config.yaml
n_kv_head: 12
vocab_size: 8192
activation: "swiglu"
norm_place: "pre"
norm_eps: 1e-05
bias: "none"
tie_embeddings: false
parallel_block: false
lr: 0.0106
grad_clip: 0.5
batch_tokens: 65536
dataset: "wikipedia_en"
MLP neurons of a small language model. Each row is named by its layer, matrix (gate and up: input weights) and neuron, and shows model dimensions 368-431. Each number is 200 + 40 x the weight over its row's rms, rounded and kept within 0 to 999. A neuron's up and down rows have the sign that makes its largest values positive.
A block is one neuron, or neurons of one layer that tend to fire together. After each block is what it responds to, as a language model described it from the Wikipedia text at the highest values.

L5.gate522,159,137,232,103,146,214,158,258,162,236,184,215,200,205,170,281,142,185,190,228,240,212,194,169,237,234,273,173,128,186,237,212,234,194,224,162,225,145,113,158,131,224,135,222,221,182,161,210,179,222,186,237,202,171,181,168,179,173,202,203,194,195,216,163
L5.up522,137,164,141,264,186,219,177,218,197,161,151,139,215,167,199,184,159,201,189,192,163,169,173,235,243,191,211,175,141,169,230,176,205,227,167,153,214,222,193,180,173,154,155,153,235,132,124,163,179,200,216,263,206,190,236,163,225,287,131,250,197,113,221,175
L5.gate912,174,216,164,251,216,141,170,191,142,219,206,178,182,295,170,188,220,154,168,213,227,174,139,259,219,171,173,156,127,178,239,202,161,189,147,228,186,216,278,170,219,230,190,215,153,231,133,190,244,155,152,208,184,210,191,237,166,203,250,186,171,199,201,266
L5.up912,208,131,213,183,170,151,248,135,184,283,210,180,198,248,213,182,230,163,282,167,203,278,245,229,156,268,196,198,165,267,273,259,307,220,278,190,261,192,163,227,260,246,184,196,187,190,200,101,194,158,165,283,211,180,254,192,163,155,244,202,191,192,243,200
L5.gate1087,237,153,223,161,136,240,195,241,214,185,192,233,208,200,255,253,197,209,235,151,135,257,117,201,137,210,176,203,224,214,230,127,214,193,186,213,199,206,256,202,179,92,172,252,173,190,191,207,246,175,168,197,139,184,167,241,181,98,184,211,242,239,226,240
L5.up1087,165,185,173,221,151,265,185,203,150,221,158,239,230,193,238,251,178,239,214,253,218,170,139,218,193,208,155,214,207,236,244,190,172,236,185,146,168,215,195,207,142,197,243,206,271,194,151,164,214,153,207,204,113,168,186,230,188,175,194,173,261,173,137,296
L5.gate1353,262,169,130,198,189,214,224,251,173,181,117,186,102,253,235,213,181,277,189,200,240,245,181,185,162,187,181,178,120,165,156,212,213,232,210,155,245,216,173,181,197,190,172,228,266,245,221,261,209,139,243,191,221,234,165,221,187,142,200,300,179,142,214,167
L5.up1353,179,162,202,189,207,207,221,197,167,200,242,206,180,244,225,272,273,213,220,264,231,153,190,163,206,221,206,220,83,209,193,153,242,210,192,187,196,216,168,150,264,112,221,226,218,176,211,126,235,254,180,189,250,174,150,224,229,174,201,234,167,235,140,194
L5.gate1665,224,205,156,194,208,228,234,187,196,215,207,233,173,147,160,193,196,198,195,206,226,156,181,189,221,179,265,236,168,184,146,254,205,168,131,162,203,180,195,189,211,215,214,283,199,150,193,208,188,222,97,218,167,129,225,216,229,121,211,304,143,262,124,165
L5.up1665,203,175,192,252,181,232,250,146,247,198,238,177,213,196,126,106,194,240,176,249,219,290,272,228,211,161,135,162,189,174,205,281,166,190,177,233,219,237,238,154,227,224,183,232,168,162,209,192,162,295,237,230,171,114,254,216,229,194,184,180,161,213,230,248
L5.gate1799,69,236,171,199,232,156,173,256,216,219,141,122,255,196,171,161,214,212,192,239,200,186,170,186,161,130,200,96,178,252,245,218,166,180,178,206,173,221,191,223,180,203,216,262,231,169,232,240,199,224,238,189,201,209,221,153,211,112,156,242,208,179,198,252
L5.up1799,163,187,168,206,159,163,172,191,200,126,189,181,191,204,173,159,170,271,219,267,211,181,277,183,201,158,281,195,198,175,200,182,127,131,197,181,207,205,181,206,179,159,175,251,180,268,141,218,225,204,265,204,140,262,232,214,219,213,209,167,217,159,196,208
L5.gate1897,259,216,201,226,165,339,149,140,191,243,134,206,219,207,149,225,220,177,190,176,209,200,234,221,152,266,190,120,258,194,202,196,173,200,256,231,167,238,267,207,233,226,170,234,134,149,197,184,123,237,172,192,282,122,215,212,170,152,141,173,212,190,225,218
L5.up1897,273,195,252,224,139,197,191,249,180,224,216,225,185,253,190,185,223,155,236,151,136,202,168,144,191,164,219,259,219,251,190,204,169,212,201,203,228,154,170,204,141,211,116,137,288,229,208,183,186,174,170,127,230,260,174,182,197,287,183,227,236,162,151,179
L5.gate1911,161,208,216,224,170,131,148,226,196,272,224,241,241,143,187,200,197,198,161,149,209,172,113,199,121,119,190,124,173,169,335,244,208,166,260,224,230,189,251,212,240,229,282,227,188,278,209,224,215,157,181,229,244,182,228,159,219,220,200,193,209,173,230,230
L5.up1911,184,199,128,191,196,203,234,210,139,232,203,218,172,198,287,289,235,157,222,164,223,213,163,148,245,156,275,182,206,194,261,237,259,155,193,244,152,236,228,230,193,151,198,185,187,178,180,132,158,160,241,283,302,222,217,178,143,239,197,253,185,228,182,129
Separators inside compound strings. Mostly the slash joining degree-minute coordinates to decimal ones, plus word-internal hyphens and prefix fragments such as so-called, re-examined, Inter(ior).

L6.gate408,218,196,209,247,186,169,213,190,168,181,194,161,190,174,159,170,129,164,212,223,173,204,153,192,177,258,126,198,187,326,180,214,237,184,128,233,275,205,225,172,201,204,183,215,206,206,193,161,176,169,228,184,204,188,145,258,216,236,251,200,129,211,143,204
L6.up408,191,145,205,271,198,194,213,221,196,201,145,243,189,212,272,184,198,241,169,298,229,236,137,198,203,170,209,111,143,251,183,215,228,133,165,203,171,189,182,144,266,180,302,182,135,163,242,172,221,222,214,288,183,231,168,214,189,223,215,259,137,176,157,157
L6.gate437,185,228,181,276,179,201,167,232,148,281,196,156,214,141,225,169,205,202,224,200,186,222,174,209,138,215,188,226,191,203,150,208,179,164,179,165,218,195,178,167,197,234,209,211,267,154,193,144,200,249,234,167,163,170,234,173,176,160,241,192,180,303,208,267
L6.up437,259,141,186,232,216,211,137,181,265,201,202,196,170,148,153,159,252,221,205,249,224,216,150,201,202,214,277,252,216,202,224,167,232,190,202,206,182,142,274,180,219,215,138,293,241,183,250,122,199,244,165,146,195,223,226,223,186,136,256,217,230,226,170,274
L6.gate961,224,181,151,184,149,169,144,248,219,257,178,197,153,233,156,193,204,202,161,236,130,272,169,223,180,251,196,140,191,286,253,163,215,201,161,193,215,184,168,187,160,224,254,191,200,184,230,206,268,275,150,254,191,180,209,218,153,178,242,152,211,279,195,290
L6.up961,216,213,90,201,172,124,141,208,220,169,265,238,256,340,195,161,220,200,183,319,241,176,191,229,221,195,174,186,192,191,238,184,179,139,118,202,235,259,100,240,210,157,231,158,195,188,174,227,221,186,226,233,222,194,240,157,230,146,136,187,214,207,276,201
L6.gate1829,258,224,220,186,145,162,170,263,194,166,182,193,197,150,165,251,146,236,224,272,226,229,220,215,215,259,214,124,255,160,248,226,158,270,110,236,237,221,251,166,232,210,223,201,316,212,174,227,189,132,154,198,237,180,183,185,175,148,274,158,221,191,272,205
L6.up1829,233,160,212,180,180,159,231,332,167,224,150,201,178,223,216,245,170,272,243,225,136,212,224,196,222,170,190,143,153,208,176,207,220,211,81,231,250,237,199,207,162,182,164,173,213,199,149,285,198,181,225,243,187,248,203,177,182,197,300,191,210,151,212,157
Noun-completing suffixes. Final pieces that complete a noun, mostly plural -s/-es or -ation, -ment, -al, as in interaction-s, clash-es, distillati-on, recruit-ment.

L2.gate169,156,218,180,95,163,202,259,227,233,225,227,181,235,194,171,216,208,269,188,99,222,231,167,198,210,197,244,287,231,198,259,196,305,196,256,192,143,234,157,132,227,293,207,192,218,159,247,184,193,202,184,236,125,251,203,185,223,283,232,165,292,124,240,163
L2.up169,183,188,198,155,205,168,189,216,171,158,175,167,153,189,158,230,146,218,207,137,214,244,171,191,311,219,257,193,227,141,228,207,295,210,213,189,185,209,223,224,194,275,176,202,153,151,200,200,203,216,242,189,174,189,218,212,222,200,248,137,206,220,229,218
L2.gate633,199,195,205,189,228,204,188,214,244,146,224,188,180,219,205,264,277,282,301,182,154,159,220,255,196,144,224,223,169,166,204,212,238,219,242,225,162,175,163,142,141,149,251,209,220,248,233,220,130,229,187,189,162,149,172,239,200,182,175,180,166,129,249,169
L2.up633,194,260,203,242,184,181,215,189,206,225,193,267,158,215,255,212,201,210,235,52,212,231,238,192,210,221,215,210,169,186,276,197,201,217,240,194,196,228,176,157,187,223,227,227,177,124,240,240,205,184,168,224,145,221,193,204,176,181,170,160,216,132,168,222
Plural suffix on nouns. Fires on the plural "-s"/"-es" piece split off from a preceding noun across varied prose, such as meeting-s, championship-s, trail-s, chart-s.

L2.gate211,184,176,207,240,190,204,188,264,146,166,210,209,199,206,222,217,177,124,170,193,171,190,198,246,166,202,156,195,233,258,170,211,207,191,255,192,190,193,129,225,217,81,260,168,238,195,258,188,225,189,162,255,182,149,189,234,186,120,187,218,218,192,199,214
L2.up211,200,181,228,128,244,179,220,196,238,144,220,116,158,177,177,129,144,162,231,236,145,124,233,168,136,224,223,147,160,155,150,197,214,144,163,168,240,240,229,181,113,275,156,196,153,181,215,177,217,211,176,212,200,223,202,234,226,194,217,224,241,185,253,168
L2.gate259,196,201,164,161,149,271,249,285,164,170,228,239,258,283,244,263,265,209,198,252,186,160,229,201,195,199,166,286,187,249,123,172,264,173,133,164,227,233,169,224,171,237,237,173,235,194,234,247,276,177,192,177,244,196,257,180,183,240,257,210,214,138,279,189
L2.up259,209,259,225,96,198,248,197,159,215,230,255,178,192,182,228,204,200,209,262,250,136,172,222,173,217,103,215,224,222,237,189,196,222,124,272,166,279,135,210,189,239,174,261,199,167,209,170,191,178,185,177,167,168,203,160,211,183,195,177,195,284,142,141,207
Coordinate slash separator. The slash between degree-minute-second and decimal coordinates in Wikipedia infobox coordinates (…28′34″W / 46.55); weaker on scattered infobox/table tokens like role, election, ===.

L5.gate604,276,233,246,203,201,220,212,230,121,199,138,202,189,171,227,261,184,167,115,165,198,214,136,199,184,248,209,172,194,252,219,256,219,240,183,166,223,168,141,164,155,183,228,239,234,198,234,125,174,182,260,163,227,191,178,280,152,186,227,237,228,270,203,158
L5.up604,187,239,95,233,244,210,194,235,187,293,167,182,175,209,195,210,207,244,203,219,199,183,196,228,204,171,161,206,216,220,183,191,168,246,147,174,236,203,205,117,126,195,186,211,224,207,200,200,227,193,189,176,185,164,216,117,192,188,171,176,236,226,213,152
L5.gate986,177,184,201,195,168,204,202,227,143,223,164,151,187,170,120,274,277,155,201,204,239,199,133,164,139,305,254,177,155,171,169,199,221,229,235,233,243,251,184,206,170,183,213,135,240,191,250,223,175,222,157,199,231,168,190,251,203,235,211,194,189,199,250,253
L5.up986,207,179,272,208,167,184,228,239,217,161,206,234,167,157,181,190,171,271,243,204,171,171,166,215,241,188,309,141,166,206,208,203,173,242,118,144,204,181,199,217,241,266,215,222,238,161,206,185,185,213,200,206,142,226,269,173,182,195,168,140,185,231,187,170
L5.gate1029,198,302,152,177,143,215,230,200,152,217,153,266,174,223,212,230,221,196,163,272,192,154,132,226,246,239,217,234,231,171,214,160,202,207,198,207,250,232,225,167,149,260,227,248,183,210,166,255,233,187,142,184,161,213,227,203,210,178,172,215,238,215,245,229
L5.up1029,187,247,199,155,228,236,178,181,198,217,182,208,206,223,195,186,221,204,204,243,168,211,182,254,184,237,184,207,174,286,228,172,187,150,204,184,255,231,235,208,136,154,210,241,262,224,195,144,210,264,220,267,252,207,233,294,247,219,170,171,132,264,173,160
L5.gate1104,212,254,245,160,229,156,193,263,193,221,243,153,214,179,168,193,206,198,215,248,137,212,247,199,204,163,253,162,274,181,188,209,193,176,146,185,210,178,205,201,148,237,242,170,186,169,170,218,154,224,183,264,191,255,192,220,194,215,230,186,202,236,240,254
L5.up1104,165,222,161,180,160,183,199,187,248,237,249,174,130,185,181,249,141,139,207,236,90,179,209,153,129,254,301,230,290,205,209,261,163,140,113,238,202,223,87,186,170,264,148,220,234,246,207,134,230,214,155,159,244,184,243,214,224,257,255,200,174,200,168,187
L5.gate1132,195,185,227,153,232,187,152,199,203,150,223,95,219,261,150,147,197,174,150,205,213,141,250,159,302,172,220,234,204,142,142,228,192,221,224,230,216,229,210,153,207,180,191,195,247,209,106,236,179,237,206,167,166,221,146,258,280,146,115,286,185,206,214,242
L5.up1132,196,195,209,128,241,198,218,217,144,222,165,164,161,141,216,247,252,201,193,224,185,165,245,202,272,242,183,165,279,246,200,198,215,247,126,163,169,122,248,229,201,198,299,199,246,218,213,259,199,235,260,183,222,285,199,172,270,210,239,127,243,166,189,199
L5.gate1231,221,229,177,260,167,188,177,206,202,285,176,195,139,126,182,215,165,192,230,196,162,262,154,221,196,229,184,210,169,230,152,276,191,165,144,216,256,200,234,126,244,327,124,193,267,212,200,139,169,191,258,197,171,155,208,224,206,182,231,172,125,216,179,246
L5.up1231,240,190,171,172,226,192,238,223,209,201,144,197,224,175,217,245,164,230,169,199,230,228,189,142,196,135,244,206,227,208,203,199,237,205,225,187,194,167,154,153,244,181,184,210,213,146,136,165,245,193,160,236,263,190,173,239,212,193,217,213,213,271,94,213
L5.gate1800,153,273,138,205,157,195,173,233,134,238,128,123,144,180,216,243,130,169,197,229,176,220,191,201,204,204,199,209,223,155,200,171,251,159,184,242,221,256,220,218,248,237,181,179,272,230,266,173,225,275,179,140,162,211,220,264,244,249,283,179,211,229,254,224
L5.up1800,195,168,253,210,148,156,250,159,152,256,153,192,181,154,274,148,279,208,148,178,161,181,195,172,210,135,197,108,232,131,194,216,189,185,212,206,200,231,221,222,203,157,226,254,225,196,188,152,162,206,186,195,169,179,241,194,255,127,248,176,263,221,163,246
L5.gate1902,155,192,200,116,168,185,161,260,255,161,115,180,167,191,206,178,269,187,179,200,164,251,155,180,203,237,249,225,211,146,199,202,212,175,202,287,193,244,165,210,177,216,227,155,249,235,143,204,139,264,153,187,188,181,155,158,240,233,224,247,267,176,215,183
L5.up1902,150,249,199,195,184,210,240,184,240,260,196,123,148,210,201,214,143,268,186,275,152,200,180,188,225,148,197,174,200,215,234,124,222,160,104,225,224,159,185,172,202,291,107,176,235,188,181,255,201,240,160,217,240,174,203,204,243,188,210,242,200,176,196,238
Noun-completing tokens. Final token completing a head noun, often a plural -s or word-ending piece, after quantifiers like various, several, three: portfolios, parts, times, types, expense.

L6.gate124,204,177,224,246,136,288,180,149,260,176,219,200,203,232,196,205,165,165,173,230,275,220,140,206,117,144,245,185,239,289,199,246,252,168,203,222,173,218,203,178,213,199,152,154,224,169,175,208,178,314,202,278,285,251,222,113,205,122,255,212,271,178,202,217
L6.up124,217,135,235,178,192,238,182,182,224,87,162,223,181,182,235,181,134,250,177,227,270,214,146,153,184,206,204,164,291,212,299,188,160,164,194,209,265,172,268,131,299,246,168,176,258,255,226,133,166,168,211,214,258,247,229,167,184,258,272,242,221,232,221,206
L6.gate344,237,165,175,194,186,274,265,201,194,167,188,238,176,199,205,264,233,218,198,215,277,236,220,171,252,190,179,241,206,174,205,187,227,140,201,123,227,167,126,242,244,187,157,163,233,174,230,276,181,217,239,162,218,184,202,252,256,214,219,195,187,185,226,169
L6.up344,224,156,308,192,262,189,177,185,220,141,229,209,171,179,237,240,206,177,208,237,210,202,213,226,144,191,260,209,188,205,286,162,246,248,148,165,150,126,245,136,229,118,125,127,219,267,202,254,251,152,197,218,224,228,209,193,178,187,171,254,93,171,161,179
L6.gate503,142,196,316,224,137,166,140,174,210,155,155,234,174,194,260,197,222,153,206,215,220,257,119,192,211,169,207,207,231,220,145,209,231,197,192,205,212,200,166,211,209,205,179,184,262,188,195,232,193,129,269,276,214,168,205,128,215,135,241,228,176,201,136,183
L6.up503,210,164,326,202,140,274,155,217,231,194,191,256,142,252,311,215,110,142,203,196,220,233,222,196,258,162,187,200,160,216,198,134,268,148,247,159,155,224,174,245,172,214,183,222,201,214,149,192,160,193,220,245,211,194,172,204,216,168,251,196,220,150,220,233
L6.gate1752,188,259,188,209,194,242,177,215,179,186,133,208,172,144,247,201,223,222,270,180,112,254,165,216,200,226,235,266,181,177,185,242,199,176,213,193,152,227,170,190,219,201,150,129,267,297,207,257,148,196,223,276,271,256,186,186,186,195,215,216,144,204,208,132
L6.up1752,207,237,227,243,147,210,266,196,198,193,155,193,179,246,169,121,188,203,251,199,203,237,195,270,252,148,209,185,159,183,152,214,227,219,301,183,188,206,190,175,229,185,179,216,219,124,238,182,271,212,256,241,156,154,199,188,175,174,124,164,158,211,186,234
Mid-word foreign name pieces. Inner sub-word pieces of non-English proper names, mostly South Asian, in tables and lists, e.g. Srirang-ap-atna, Cha-k-rabarti, Ram-aya-na.

L2.gate712,177,188,272,170,157,224,168,196,210,134,145,199,186,173,248,152,195,176,204,217,187,209,220,275,199,189,172,184,169,157,264,259,235,174,276,208,250,165,174,215,162,107,176,136,235,206,164,175,87,198,180,193,293,193,218,203,167,157,177,230,211,209,194,220
L2.up712,201,180,264,256,155,262,172,203,203,203,173,224,167,191,266,107,77,186,197,231,223,170,181,212,184,241,178,188,237,168,196,174,257,188,204,203,197,174,194,148,160,90,220,167,203,236,216,234,223,215,154,235,216,156,208,199,109,153,155,184,189,171,134,243
L2.gate745,150,204,204,155,131,219,232,154,184,199,215,215,226,175,250,201,211,225,182,224,235,201,177,201,192,200,137,246,211,236,229,123,189,242,161,137,161,179,219,193,197,147,178,230,264,222,143,264,228,203,199,191,179,189,232,195,219,161,247,197,203,208,183,168
L2.up745,128,228,164,226,125,257,201,176,186,187,213,212,231,266,236,179,147,204,195,217,183,144,169,215,171,228,155,249,217,271,237,173,262,216,201,187,162,188,217,189,245,203,205,221,218,211,171,148,159,199,185,195,209,189,207,191,187,156,208,156,165,192,276,181
Mid-name subword pieces. Word-piece fragments inside proper names, mostly Indian names and film titles in tables or lists, such as th in Karthika, hu in Prabhu, i in Ravi.

L6.gate100,213,247,146,196,163,141,189,199,156,206,210,141,274,197,272,187,212,170,222,198,177,298,204,182,211,228,189,164,166,176,144,236,233,190,239,211,268,154,154,178,177,220,217,141,179,165,219,195,164,258,224,199,190,175,170,155,234,223,146,198,164,149,211,156
L6.up100,148,198,165,198,166,179,206,200,241,115,113,197,258,160,178,213,195,212,229,227,258,236,199,204,256,276,205,112,181,119,216,252,263,243,123,215,184,170,150,178,114,207,187,245,210,172,185,160,204,188,220,147,182,187,171,136,188,209,204,223,251,252,216,165
L6.gate713,133,199,158,183,214,200,167,211,293,165,255,123,169,236,230,240,164,198,203,147,219,288,181,152,222,305,248,243,108,198,226,213,203,121,219,223,269,175,201,196,221,162,215,161,238,127,238,232,227,204,197,183,184,184,230,214,153,183,230,256,152,217,206,208
L6.up713,165,155,192,162,142,199,228,188,265,209,213,272,215,231,250,232,164,154,184,176,192,205,260,171,176,218,213,156,243,159,173,132,141,193,171,154,129,169,199,165,217,243,193,267,172,168,200,225,192,259,244,207,212,212,264,229,220,192,185,226,215,193,226,192
L6.gate1719,174,229,151,233,203,229,169,145,171,223,153,118,237,120,251,202,210,228,227,190,168,214,111,190,256,190,145,192,183,142,211,246,294,192,188,228,153,234,125,185,212,236,142,271,220,213,292,142,181,186,167,173,130,186,268,119,193,179,171,115,159,124,138,125
L6.up1719,116,188,155,274,192,194,179,247,215,158,262,159,246,99,219,288,248,254,191,215,185,237,239,119,173,216,175,207,183,223,155,170,228,233,225,246,179,242,123,240,238,131,115,271,182,217,163,262,176,189,147,186,156,180,203,224,195,129,137,202,203,225,214,205
L6.gate1976,245,196,199,213,205,248,211,231,158,207,135,197,251,206,167,211,168,196,273,189,231,158,115,173,210,289,229,212,184,138,232,232,194,289,240,290,265,195,199,204,263,237,188,243,247,239,161,206,154,227,184,244,147,240,247,203,192,204,173,220,150,141,257,175
L6.up1976,239,217,158,165,249,161,179,158,219,169,228,169,165,200,252,221,263,186,174,191,160,231,166,163,199,165,212,243,203,220,206,204,222,200,180,100,215,176,207,168,236,159,169,224,191,215,252,234,267,218,180,252,145,218,272,198,234,225,212,164,220,147,250,174
Leading numerals in quantities. Number tokens, usually the first piece of a count or measurement in running prose, as in "weighed nearly 90 lb", "sold over 11 million", "around 250 kg".